Part of a small language model's weights.
Size: 4 heads of 96, MLP 768 GELU.
Architecture: LayerNorm before each block, learned positions, tied embeddings.
Training: 461M tokens, 3519 steps.
MLP neurons of a small language model. Each row is named by its layer, matrix (up: input weights) and neuron, and shows model dimensions 192-255. Each number is 50 + 10 x the weight over its row's rms, rounded and kept within 0 to 99.
A block is one neuron, or neurons of one layer that tend to fire together. After each block is what it responds to, as a language model described it from the Wikipedia text at the highest values.

L5.up52:47 49 64 54 42 43 69 55 41 55 64 60 52 61 44 31 45 48 41 35 59 52 65 41 55 47 64 39 59 53 66 57 61 49 40 43 35 43 55 75 51 45 45 58 62 55 55 36 39 51 44 37 60 61 47 34 42 49 62 50 36 47 47 58
Responds to: Fires mostly on the line break ending a markdown table row, especially header rows of sports standings and stats tables, plus some digits inside table cells or numbers.

L3.up231:58 57 46 72 49 44 53 41 57 52 45 51 44 52 57 47 59 53 46 29 52 51 50 72 62 32 50 47 32 40 49 65 60 64 65 40 49 46 44 58 60 56 56 63 61 55 51 58 32 44 39 36 47 55 50 54 48 39 30 46 40 60 42 49
L3.up274:60 31 38 49 44 33 40 43 51 62 50 37 42 47 62 25 54 46 56 49 52 70 59 50 62 47 55 58 45 37 50 55 71 48 48 42 34 62 40 48 60 53 40 68 54 74 48 52 49 46 59 52 45 64 71 45 54 60 47 42 46 38 54 51
L3.up367:53 49 45 67 73 48 66 52 51 57 52 58 39 64 54 71 60 53 49 31 47 32 59 71 52 51 35 51 50 53 55 49 61 41 37 50 55 69 48 45 61 71 45 25 65 62 49 47 41 45 54 37 52 43 53 57 53 42 42 39 43 53 40 69
L3.up499:47 45 46 60 64 29 55 36 66 72 62 55 42 62 56 32 49 50 38 44 46 56 46 72 48 50 47 42 59 33 33 55 51 38 41 29 48 56 46 42 63 57 46 45 55 48 39 44 38 46 51 28 53 58 47 41 60 51 31 51 37 73 49 84
L3.up565:51 49 27 54 37 49 41 45 44 67 54 38 54 51 23 48 52 53 40 49 49 41 49 54 46 67 60 47 25 54 53 53 43 39 60 40 56 66 60 50 48 45 42 54 36 50 45 47 40 29 45 42 48 48 67 52 61 27 71 62 49 53 55 44
L3.up569:54 34 53 35 62 63 42 53 28 56 46 56 55 59 47 46 49 30 47 48 39 57 62 60 56 46 29 49 56 53 36 45 53 27 41 12 43 51 46 34 61 34 63 42 65 53 35 56 46 28 54 57 33 52 49 57 47 44 43 63 39 46 60 66
L3.up662:62 57 35 52 58 63 35 45 44 50 51 56 42 56 50 41 47 55 61 61 44 54 41 68 45 51 54 42 53 49 33 58 54 47 51 35 56 55 41 47 55 42 60 70 23 46 55 35 43 36 67 37 40 53 51 51 58 36 51 46 64 55 46 60
L3.up708:64 64 25 57 66 46 67 51 55 42 55 52 43 46 32 51 47 38 52 39 34 63 59 69 28 40 37 64 45 50 52 49 55 37 52 49 38 47 52 41 42 42 69 33 60 45 39 54 32 50 56 47 42 51 46 34 42 33 65 50 56 57 45 46
Responds to: The closing pipe at the end of a row in markdown-style Wikipedia tables (sports stats, election results, filmographies), usually right before a line break, plus separator dashes like ---|---.

L2.up34:45 53 55 64 44 58 52 60 67 59 57 48 57 35 47 46 45 58 44 50 46 65 59 53 67 36 50 28 60 48 49 47 47 62 40 59 41 76 35 33 53 58 51 45 32 46 50 51 44 50 53 45 41 28 46 48 34 34 40 50 64 45 48 50
L2.up41:36 61 37 51 45 64 43 42 32 48 40 62 54 26 38 50 40 46 59 44 53 54 44 46 36 40 57 51 61 38 49 55 32 47 55 47 50 65 48 52 41 42 59 54 66 46 42 45 45 39 64 52 60 42 34 42 37 58 45 33 53 46 35 52
L2.up45:54 51 33 53 40 54 53 67 47 36 58 49 56 38 40 64 24 45 70 54 48 52 41 41 50 56 48 45 61 47 56 42 51 61 48 56 45 85 56 27 60 52 55 48 39 53 53 43 49 34 54 53 62 41 44 47 56 77 39 76 43 53 27 61
L2.up222:63 45 44 67 48 56 44 42 41 49 32 37 60 43 47 46 49 40 47 38 60 57 55 37 49 38 44 46 53 46 46 71 48 61 58 47 50 41 65 23 44 41 53 45 72 40 56 43 43 57 59 44 54 54 31 46 52 59 47 56 55 58 48 59
L2.up277:64 59 53 65 71 57 43 58 54 56 36 62 52 36 49 54 39 35 50 50 48 57 36 56 47 46 45 48 42 50 32 73 48 60 49 48 36 60 52 51 42 62 72 43 60 60 45 48 54 44 47 36 63 34 39 40 45 67 46 46 34 46 56 50
L2.up561:40 36 40 57 57 59 48 55 33 61 44 50 43 47 44 54 58 62 33 33 42 46 44 64 52 42 63 46 49 51 53 45 41 62 36 55 48 52 69 20 46 57 38 48 46 55 46 43 51 41 44 40 53 33 39 54 45 65 32 58 61 48 26 36
L2.up581:48 63 48 74 54 54 49 45 37 52 48 68 78 38 55 70 35 32 65 43 52 23 38 51 60 30 40 37 64 62 63 44 69 76 41 51 48 48 47 50 47 51 54 40 48 41 43 44 42 47 58 55 42 49 49 48 47 55 50 52 43 36 54 58
L2.up751:41 39 54 58 42 51 52 49 48 71 55 67 49 33 39 52 54 53 47 64 59 72 69 44 46 52 19 48 42 44 50 51 58 51 45 44 43 66 53 47 69 60 49 33 46 71 38 44 26 51 31 53 47 45 46 65 53 48 17 65 63 39 36 68
Responds to: Generic nouns for an organization, place, vehicle or work (ship, club, game, Stadium, temple), often after "the" and before "'s" or plural -s.

L3.up8:57 51 46 42 62 57 53 52 43 47 46 60 54 33 50 52 61 52 38 69 47 61 53 45 69 32 41 55 17 45 39 39 47 60 51 50 42 60 40 41 41 42 49 40 51 55 53 54 40 19 48 51 59 40 51 49 39 42 51 62 64 46 29 73
L3.up121:60 40 45 61 48 77 43 51 62 35 54 41 67 43 37 58 40 50 68 45 48 48 59 52 52 51 63 43 45 52 49 48 59 43 47 51 40 64 58 16 74 41 50 50 72 54 62 50 53 59 43 56 61 42 32 49 54 73 67 60 44 44 55 57
L3.up292:56 51 57 57 48 78 39 44 51 44 56 56 55 46 54 43 30 54 69 49 45 53 60 58 58 38 55 37 53 39 51 44 50 45 45 45 61 50 67 42 54 44 44 43 55 51 65 56 39 45 36 48 55 35 57 47 57 56 52 50 49 34 43 68
L3.up356:37 56 63 54 62 58 35 56 59 50 47 49 48 31 58 44 49 57 43 65 42 57 56 41 71 71 51 51 49 45 48 57 53 56 52 34 54 61 62 30 48 47 47 27 52 48 26 50 62 19 56 49 48 52 54 38 57 58 64 57 44 58 38 57
L3.up371:52 51 49 57 45 43 49 51 45 51 45 68 48 45 30 47 53 52 52 43 49 43 56 52 57 53 57 41 45 53 53 46 47 67 64 66 51 56 39 52 51 49 48 34 59 37 33 52 67 48 35 50 48 43 52 57 64 51 51 46 50 54 67 38
L3.up400:38 63 55 44 66 54 49 46 30 35 46 49 46 53 41 55 43 51 57 57 36 43 58 56 62 33 40 39 54 69 42 19 60 41 47 49 59 55 63 31 42 54 53 49 44 60 47 57 55 59 52 49 41 55 57 32 56 75 48 57 66 54 63 52
L3.up738:50 73 61 64 47 63 50 62 47 61 43 56 48 59 61 57 55 37 51 61 26 43 46 30 65 41 53 59 53 42 77 44 45 49 60 55 27 44 23 50 43 54 55 52 44 58 56 59 75 51 44 48 49 28 57 50 58 55 38 48 61 54 67 54
L3.up764:53 55 52 67 43 57 41 45 57 49 54 50 43 43 43 43 64 39 38 50 60 59 44 45 45 57 39 61 49 38 53 51 38 46 30 51 49 46 33 25 46 58 36 61 53 39 36 52 38 34 45 55 46 55 54 71 41 79 41 39 56 43 47 50
Responds to: Generic category nouns that end a noun phrase after proper-name or adjective modifiers, such as festival, magazine, Championship, platform, season.

L5.up178:48 49 40 54 49 52 62 50 58 48 45 61 46 63 41 59 52 52 38 60 55 58 59 56 61 54 50 35 65 51 49 52 40 40 49 56 22 43 47 54 48 64 42 51 47 55 56 50 54 58 44 54 52 48 47 50 41 18 59 66 38 46 45 62
Responds to: Head nouns right after "the" that open a set phrase needing a complement, such as age (of), form (of), idea (of), time (of), medal; also "as" in "described as".